python train.py --head_dim=64 --vocab_size=51679 --rope_base=10000.0 --init="normal" --init_std_up=0.0158 --batch_tokens=131072 --train_tokens=1064000000 --steps=8118
MLP neurons of a small language model. Each row is named by its layer, matrix (gate and up: input weights; down: output weights) and neuron, and shows model dimensions 341-468. Each number is 128 + 24 x the weight over its row's rms, rounded and kept within 0 to 255. Numbers have three digits each. A neuron's up and down rows have the sign that makes its largest values positive.
A block is one neuron, or neurons of one layer that tend to fire together. After each block is what it responds to, as a language model described it from the Wikipedia text at the highest values.

L3.gate355:145091143138098114127096148128149138121134142097117171131129130135151102123169128104149196104170127126093105087080074115137170159133097167141106132126128113136120162115134130124099147117144138122123127110150144108091122108145125128142122125116107131124121150129180143144124134098158124133124136130066139099132147144161138129082149122119145129093090131111129164128090107118076118112125
L3.up355:130111132166103141087143122145118153108155091112102148115121133109102139140154149058151128159149169157153138153138111134121133129113098096137158172123153130148141128118140092168132102143138113099095151138125126111108163105178129134132110090118145129140116146119139089180129164141135164116106138109093113148140111143114135169121119163133096125102127165160113131121129121139122114182061
L3.down355:103115129114067112108135121119098167083069099072146123104126119138130097134151145120124115097147117132163153155112114128142106128114100123120108096117101096148101096153096157111142125108138111164127115124105134090130171140133099147117138110158138120136090140152124147136099145128138145115130153115132101160122128134146166128114148116125126093134107112120153135112075101157087112154123
L3.gate736:128130153124102108136135124177131108114127141079103124102159186122114156123133157134134177098110158115133115120129112084131143141110137148129121094132100137108107139145147161154143121081099124118137132124113135177142169115142157116087119161100135149096122140126144133141114124134120141125126106108135123144143124129118125132145074125121115090122118135136134117161114051145081067129170
L3.up736:116109160078116139161152167162089095118113122134124116128176141140178133099135150085116107115125121121118113121171102104118111123102122131126132116094152138150129128145154102084137065147112095128140156130129121151128131117142116150101150103110107134109129151100139152149079088111177090132095155132135082130111089139150125100138115133117141134106115140107159108167125106164118124176145
L3.down736:096142157151121129111133128163120111152124151125106166151128106188115092118123145107112090136169122122154115137151114164115137131105138121140129136112120130129119142119115114119082105112124184132139145107122121121105118132114130124125151108107113151115133148104103121132097117129053118126119115155123104123100075100152132143119148143126096145119068104131104110159164136161081087117132
L3.gate1133:175123089118154116092111142141165126123094126115160144131150137127083138128117141182129138060153113142079121084149109118125142139107137103118136129152151168153118185123136118112128119159083152136105135146132103129115147085138115127183122144141136153104139118123172140144141115093114125143109164105051088123134117133104144089117122129105101101133139081129138118148151145149135139106127
L3.up1133:125116145123131139139121132107109144071121143162121120119133098139118111117117161120107112091121115112166127092147105148109136138080153140088117107133199132134145171133189122119158164090163153105121109127122106104132160101116116136128130133127138156183154123121138124090086127118137176159124072155110092145113119115080161061128081132132122119092099145140091143115098162166127132132147
L3.down1133:123084133085161126126194128161106067116132166122108108101157107135107081115098182145115122082131127094139129088126122179122137172081128140086103115113145072171112154156125133144147127055122125132154144139150136073089125160163131129115103136119110108130130135130108139123117158126104135103154096150118122128124097105127131085111133137138143151122157122118109122073100156139140123114146
L3.gate1329:116162108078147123145146149131095129112122141118156152140176148159126147129133085129101132131131181148122143106143126168132161096129139098117089132120202085141119136151147122142117120115125118125140202108119187088139117112144150102117110132102145129108153123104108129161111121090156145120143101112124088157112144102143140146094137154132159111128135114164146083106107090168093114096135
L3.up1329:151114114152128114128125122126151095100098132107102121147131126104119163148135133161143126104107128067140154147140115139132115114109175127126094136074140102125132086132105161144087130170106145144127118125157148117143122126113108134167160108114150140097126166095073131186171103120140100100118136062120118108115102119115161114109129129152132098165127146125070127135102074156081110134124
L3.down1329:108127115127116135173161067114130155152135159154103148146127139123138118106162133131125129117154137124146153091143112131127151084107162162117132121133124102141110119139106159104129145084107127090117173096131108139157148136111100158175124153149128113110163105153126133152107159134114125149145126052090142123126105120158138136121135141116132109102162191148118123150109120174120129156111
Description: Word-initial subword fragments. The opening piece of a word split into several tokens, strongest for the prefix dis- (disgruntled, disastrous, Disabilities), also name fragments like Fer-enc-város, T-unisia.

L3.gate268:143143101141121093104139123137147108115143103186142129126152161144129146150094158161125162141140110141121095140121104085102138083137135095199119159131142159101133148108126127107134117137147124122127145136089115183137105116101058172097088089134143131133109125120143129134089122124109098152119157165104170112125138104142139123124105174097129137146114138134076137124130124132137135132145
L3.up268:128090098078131122108134123140155083075123158140192154146089091107112131143124128101177102137175129155093133109139135137133155133085100122129131120130115124106140144103138111143106130138140143116140141144120096115159116126164095131143114165134148109140075102125180090118106191152147116118137126122097135108108099118147170113184144138155129150158112136101122114153105121146123184117102
L3.down268:116120118152132101150102131108112099107143116170132148124070143103160096094133133152139110115072122126145125152133148063160117120113150154135120163103131125139157151076135095156108160119128138130101110118115107152181135098096114125081096116113139143095153102089127139081076145134115116108067132128128122143138088146143102106153131128122120101123123123094126133153116144154112141184137
L3.gate422:084087067113104162054101114123179156117114124116097137107138120113110136103105116139127155119160137120202125133150108148143132109118080132156142126093100126114140116124138100074104134157119160134091156133122117176124151075089103115113094156134135139086098150099106098113143126186127124170102139122175103129107123142155133145178122176129132123162133134165128154147203113130144202120119
L3.up422:110178132120134152063136143145104115114102102150149090092103129128083096116110114103120124117135117123167141138157086144154112110082113164172103093113088124110139123116125167128127131118134116101145158134131136123146169141094101115130127139122158097138163119144146123162154123145157074157151095165155079128144109132133141158149121086130131121145066100118112131129149067098135150150100
L3.down422:138102105119100103098144126122097148122114130198147114146120137106153115154156146135139125111176163115158152107106123114156112109135127137140071123121123102113139085076146143125139135138154144130129116117158119124155107101149140140118145121125141122150153106113153161073117159088144157116120146111184128096098085127137114121166103118080119167153129151130109141135134119129117101101122
L3.gate862:148133125101101109103103121139107112099123088100124098107128123164136158141170128158151168099134113119077124139149123072158121107120092185146127139108117154179141114108122115172113155118096123138152190119120144135127128152160114124137119147100116116172109129125136163184171164136147148115104119095107118128135113103153102132135130159116163128137120149109119163158159124103096131148118
L3.up862:132099138110091135112126094059143154096108133096129121142123104081172119112146105135137101180146126126136137154125138149114132129137124077133118137157115104135100103115143078176155130111145104157133140127098088135120117121149131132161068129132157134119105073083112121124128115112110124092112166111114120088105093146130114070137154153093131128096123147122141125158122146084152119107121
L3.down862:105167140103074112149146111130121102137127116143139113142126132107165210124175129119177139139118151116107126122139109076185093159168097128100077154145132133147127111101128118140104140104103163098145183138129152124135113134126110126117166137141155118113115110131142154121081134121132157141129137096135127133156130151137124118120163165099165129120147111140141103164144111131135161153099
L3.gate879:134120119077122130109137130115114141121130104115117086156134169104148165114133078108130122125087108144112086178121116143150202137165097076089089125112127119151120119129142102124123114132062151144168106149127127098148135120151118100112158116139135100102154113092109136172152116169149117122116150118145120115098121140147124131125090144123087134111140154091121146123109178077119170175135
L3.up879:111112128097154093068055103142089111084153096135088103111126087106147107126149165139151141089111134109130099151110121126117104116110119188152137156137096127122142143114147127172136147151100141127192116123067085131146113082078182131110177114154140126117110105142124132111152159146127120117139166068127124155108117127141140146096148141118181103129083140139140123161162127143133175126122
L3.down879:148122124124101110125159095195163142097120150135107080121114153125136160130127132117112178143146122133140141111112140147129118147161131131139171134102135107138107155159135128131105122092144153115152131161115122158174145117149091137163138182114119114147073122110119124123133106167095150108148102124186085122132108106159111155128145127106105125112147083182144080095134106099139122169132
Description: Release and issuance verbs. Main verbs of release, signing or creation right after a subject, mostly in music articles: "released", "was released", "signed", "would".

L2.gate692:149138111105118150159149102163146147086115080096131133141110156132142117130118085171140167137130150138134148112161219087116134101140128132114130115165133112159123111084101106107153106143154108164140129150112131114127132135098076109123160153098151100108120126144128143143135109116118163152095168124150171117158147168126156116105109128136119115115150131138131129128162166144079134131155
L2.up692:144165175153107138118127141154148070118126148150110080096148143135135149096118110087157147136103149120130151095112129103123088126114144130135138102155105094138108115143125137165110118116105148141134187112101161125119142116143136121110144102145112163080144124136113155168144136094119148136122125105151088117114130144107128145139175181107127133129139120094120131177125138161187143137111
L2.down692:177119120121132129115112098114132136125162134120127131110134143104088204134135136143156141122122170120113089085114139090131198144128097159144139138091138140151117112071152148150128155088115086142161134123137097117126097114144158100101141138118110146139149162108128080153129119119078134118121134102116149148096111128147114138113143158155121134148131155135113134162161103116127103129114
L2.gate1154:126106129143110134173119162130143126146127115135161123137152131134153129072100117093121168119094098117126083128076100120109147089144125168111099141121112118136119184163131130117107080144128124141100123136142118110139116112077119057124118167086073135144092139130120152118121111094128096122136201110136144096121105106172134106181144138109147105123090107123133089112148106174147149183123
L2.up1154:111151085142145122151105126136131149082081140159179107104163103107096130126114140101117113135094054087130110131146119140148127121124124141118105142132130122137084136108137131117140118180127160109141132164124118152118109163118092117152144113142137166127096101089094094156135158111126154106157112088133097136148131160088123125131096118139168103116105098117125133121167110140104129084096
L2.down1154:144134154128123130119141146137151126091172160127098141133105135084136130154132163153140156117154185112150118152128110113127147138097149124166106148089091098146129125099126099132118135118126144099154126137146106106113136114105145125149107128115081114113141148115090141158169125141137129117089097146175133125072139126111143102128126106108168083112115124156148142138148145139109146104150
L2.gate1159:138126102129122108112131154130145143071130117128176184119107142104137143154107095159128120149087081118157136147104121156135103150116132166112105099125141137153115138102110096120134154169107153181142114130095145175114139121117099101110144108104117155150133115162128141175152124179114136128104160104107180099102113093156112120141162143147121095103120099089106138159142153115159138135118
L2.up1159:114153160083111126102091166120111152127138094117100123124074124129115137162157121108124144116078127148155135134135092106126147155123154190154128160104120120106103113142158107123136160106121113177170130146126105145118142141106141090151153141150128112117081113122154134140124108134151115144144120120150123127137112135102112120115149129134150138095109108112146112154150120132136138140136
L2.down1159:149155079123107120118183149130153127094143128104136131082109137082118181133167132089143099114133134134165117146116060122127130132124140131153126110109107121162155155097072137107118135161102117141126154119145139115108121121104122116073164167124096108164124120131118137189120156174108125122096097111170143112100115096091142092132087159129115084122156074158107098157144128115140133129150
L2.gate1224:118081113132167106142125147127117147139149112152127120105130108108145129136158144097122137119089101086138133107093105067130117141127133139115156160138107135156115121145154115148126105150103128100137163105158126137140135108111120128104161162115092145108140130166119169155136088085131119152091172097110143116142135085166125120118126186139137083152142121167146157091124126156167148124158
L2.up1224:156148132059096107120128137114168147097121147163139141103140111077119138117079157108129161119130112129116118113084097137132129082122167142135176103135095116157077157132074169154088131135135102138167141114100151130133135150081107128090152110071131118125106123110159138090114111121127118127137153110092122115067127143105139130135102123106116127132094119121127126136133141145142134160129
L2.down1224:159118118149158115113142084133155128115122169148110136157122139148100171130099160104134120121133153139156130129090141161124083111141119148158149106099097114181102136137123118143128151114155124129143149155115117102116128113148144097099137109114116117173118140122120162106103086074179137119135114100113131117132094126101124097115151103104093092159101134156108147156151158125150144170100
Description: Music release terms. Tokens in articles about music recordings and discography tables, such as album, Records, tracks, single, and song-title words like You or My.

L2.gate394:130140155133099156132141138108137117140153137114132189099108107129141134149134142080107164129161127132125122121188102131137131118127122117086110077108152137129121116111143117121102116101072150078085115088131138123147181119158119091162105112162151096136127169118112133135143150148140153135083159111095119175143080120126142059167138152106100127091118093136122116136149152138109129151144
L2.up394:158124184112080136131112102136141081116149102149183115126165123125181133113140109126152137168110097143151061078110104128126105090095149104150114101111094166146176136132118136174130162140165139113135103128116105150128098139111133095157128141123099160148100169150118107173128127162118139130148108096137106111153133116139117110094129121100127190123118139133108112107140105120143125154116
L2.down394:129156165121115132092127135101108145143162102109131148146114119137136123134124098145141121143114125153136151116136106112059123138126139160116133142136123145125125107138107128130147140130201132141152130119107145126082095118088118101148133123122127120149176128138110134144145145127094157152155127127173148136119124123130144147146132089142157125102126145060105123102151095160143110123151
L2.gate439:100138161096141112129104117158153074089158160110164150059082137122137139124121128160109176113171114121103136095155110105149171098146172117109116124082156094136116120150164129170127143109123162141117139136086124152159144152129155091125100124117157147151129133122121141167125136159123154140083132077136141162132103096116132122131137123115146115179186088156091139142095112059148105100120
L2.up439:117118143083147166159149151117133104121165082145091161133166119174131137110131135094098169146129116131127105095159124109129155104157144140104131113147117101160129130130151118156147121085155126085140125148138139089149111090091172112148145154116129132136105142111128101085125123093102116165135127127159102156102131147167120145129136132120097159131137115146114169137110154086119131134134
L2.down439:128153068191122157121159143140097165108154087126141133133145071096158125099121145103125119129141098161144092121102130138147106136130124123162096119142152146124112134139158082122118097192164111138123125134139158130090134132076146147127095144137114133099133089125103120129128162125113103173119145149093108131106138155164115138163130142088101104147126201161169117119134105162148121125134
L2.gate825:145086130122137162102183119084138177096158125079115110121156142123100143101107147110115121130124146164108116151119095139118137151120137092125139103122085084131144122095160138135086112096092127128170144146111139110106123112108112125136134139122137099093180122119116179149171124152147130118133135106093137116164101150157155130148138146079100173070083169171146139125122135124118147168145
L2.up825:064127109129139105149144110093109162106111220088145155114137060152140135165145152132128183164116162120092110111154117132112170086099169131134083123147128111150123159165146155128161091160122158135130124097131096129113128137153146112150088134127120079125169113135173109181112114101158110115137148114127153123123114063095163124143123112084177116162123108095155161135119122117127075114117
L2.down825:107183125134138144077133079109174161112181077123136114131161159155167110115104111128178153152136126075089128089150113103148141092127127126156126124112143122093137188105070124113113143133161156111147106103127138161154114138115130159113148120118096119094122099118096141157161133155125083212079086125119107137133127087156127107138157157118142166122097126103156103151072087143081093121107
L2.gate931:095138146113156104097132124121158118131073131140146118143153124081135162142154103120094107104139118162178113144133093110107081115115103147118138140117129076065148110125132148123134136121139121139166140119121065141127132102074148174177143114134136113107168088133075120121138114158149141175118126110127140197108127164158098133118146099117148169107128119159146151143151132148112104172129
L2.up931:113148125174096128156138153143086142106128138137135173101113180137139136119147116129092131148115169159096125154115126128132105101139127099124137122123135119150168159170153133131110135137102136168163161127131164141069150173120090100136131105146138115134099181130124105143136094154130139145121108136128126129123129119131129167141148136123144139109114182126080117070150146141131149167084
L2.down931:123121127115133083165123105118115101125125125129118163114169123108106138161136150114088104083113105165129113141126129112115167146149116139117116145074121095085168130138121101131164138113123120124146175128158081159160150130140113117169115181119107135137092146092118104119079121144139164171140119142173128095156130148132166132099136142123153157133135107146151141176154101118128128161146
Description: Mid-word "us" fragments. Word-internal pieces, mostly "us" and similar, right after a word's opening letters, as in Muscles, Tuskegee, Susana, tusks; also "is", "Dis", and table pipes.

L2.gate95:116102124122125109092091135147148160099124117106104136088127148107113165133123136137175178141133088110121136159094095116122089140092081133159075188126141112150145179103125127107121072082113122080114116153114121126144078109089072118131113127171158142125115094126181133121132084106104127120113121142126142152050121128146145116104152175140136076147125117145138141156158085126129124094172
L2.up95:134118157156153161102125143104148137147160144140087101118091128118134147116109124094127147151108136132115143127110103072121124125132128124182128151122133100123150164151127117101100101139121099121104138121101106111114122140122057119137129131158097136156130146135138109100156125106120135162126128140148147111094162102171119137147158186173119091148134143121110066142126164097140143100104
L2.down95:094096151124144095088105129130153122139114151146122129106125115138115139127142122120200124144111124091128111125155119128148115136149113121119101173117135138152138152117081129098064146141137104147096145131136150110118116175133143146152170103144124130173124108103124147159136152151075118119141124130109153125084157119108101102112145164126140094154130132099123092162121146133147093067146
L2.gate257:144143114152154123116134132132119157067113171110118176131156115109142132079135110142113136115135065120138172104152163166142117154146112124153102095135134109103119133124136152156134145125119142119163159149112157148143096122129077145125124174102124107102139107081141155129120111119148118129109166148118141165160101126083145137124137137107154133120121144202118118166106111063103125141102
L2.up257:133101114142099155084121155124122132143128108095121174143125163083110141111081134172110117142152113153136156096155144138127155138166136107160110095152112182130123111137109129143099132162120137120141127147146092113113118143137128131120137147136116138142155117112111143126160094152144050095156137097118117123144127156107123108121131098129126122141109117110157085183110124108128152147141
L2.down257:117142108142116121115129141102173137120156129122134147141090101140154080144142131155138117145117128097144129097130111108068151124127138113139120105109079156125093104098119093127140125084092124116164164146145151111098135081138136155112171108146107150131128095112160142150147116119138109129123181104124112107149147137111153133107101160132177129122142122144133098171110161157156157143138
L2.gate750:053143138138187105123114160132105151086153119102133146098107121102089153113150142101111155142125119099142128135147174148123093124092130074171122153102135090144097144114126112127078125158070116055112114128122094145132092162147138134215148143157127119134144168093126116139161185132124130160180116151123106109083113141138110154146178104143153112128120164131162157118110144117082119131171
L2.up750:134180127093130094176158118135117114116150075110106164127151111125145117058132135100086174145110138100108160125174115156137123169124099126140102121128140166116147168133164148160140105094118102115133118113162135113138117141113125101178093120127118131150139122133161171116137163121149127112148144102152130138109153134142106106135139176156099120150136112143137095110088133107134124115122
L2.down750:111128104135104120132129116159138153173112136166103146080154110093142127161128157083121150166135123098158102132168124169121097148134130108123099168142154161122120126116127164124080110157138151138117111123131134102121100138110127107098116118141095129140117124124152101129154113090138132054164162109137123119139167154104144134135126160152182093140081127116117112100117143131128108128121
L2.gate910:094133132154143143106143137111134180089137159132127146106124113144118131171172130145120176121160136084128168109145140088122124112160107105112117158159120145126112123127164127163098107145136121115158080127094094161115144138108131132125145121106187100116193115140109136056102132115118098146155126098138114130145096121166122072165132115120102142154085157138144079136150151166139158107141
L2.up910:148120108121120118111139144143150085125157135083120181063130107106047141163139163127140113106104063096060124121125106158127129123101155154105099147172163170152125161163134159111133141106078161126130112097123142112145125134140157137175150106166115125128120070129135143116102102127116134100130117179129149155116179100164115073112130133156136116139151111118137131148132137113072122094131
L2.down910:127164130133112101079139154115112146102116120179119124144074159108148140128149140082110148118149140089150159113147123092164143129129103115139130137120132128108103098106100122142127100156124120141094140144120096105118120132125132153112125159135145150131116157113104127127140148125109175121154119127117135108153093144080117110105132116134139140162123147121145105116169125136163144138113
Description: Awards and honors. Words introducing prizes or honors in biographies and sports text, such as Awards headings, recipient of, went on to win, Winner, laureate, recognized.

L7.gate65:134129166130097112123127122129120117097106151129112101104097069108126155159119125114123137126073155108145127167106108120140104133149119138136133152108111097157120078142146144132074112144106121117141125149108121147131130059107086162089104150116109120061145113110127113105152152153152081162095142117160156142121127124173139085167133115106191166147154116103166112152135144153106158145133
L7.up65:106124084133128122148091126111093117051098099146122133150086141120134114140104145100137165129151123098125146123126188169105157117159106143127108125137103171172167124089090153124141133141059096153129147129101159129106169107124150142136130130127134119144128099097110125144140119102106148130126139134114156119111157143131130117145152142109139092117178106116160137152121097148113176178141
L7.down65:105124124148155127147148058106157143102154097111132140113128130149086161135165124112190166121138138151128080156130100129158125098115132136084144128134130138169132122085094144110088156156121110117138103142123169157146110096128143188179142118150121119083141136116145129149134138082115135096128160107124117143142146137135136073134162159143132108164129128116117102151152076099115073134085
Description: Music release metadata. Seconds digits after the colon in track lengths (4:55, 5:49), closing == of section headings, and sentence-opening In/On before a chart or venue.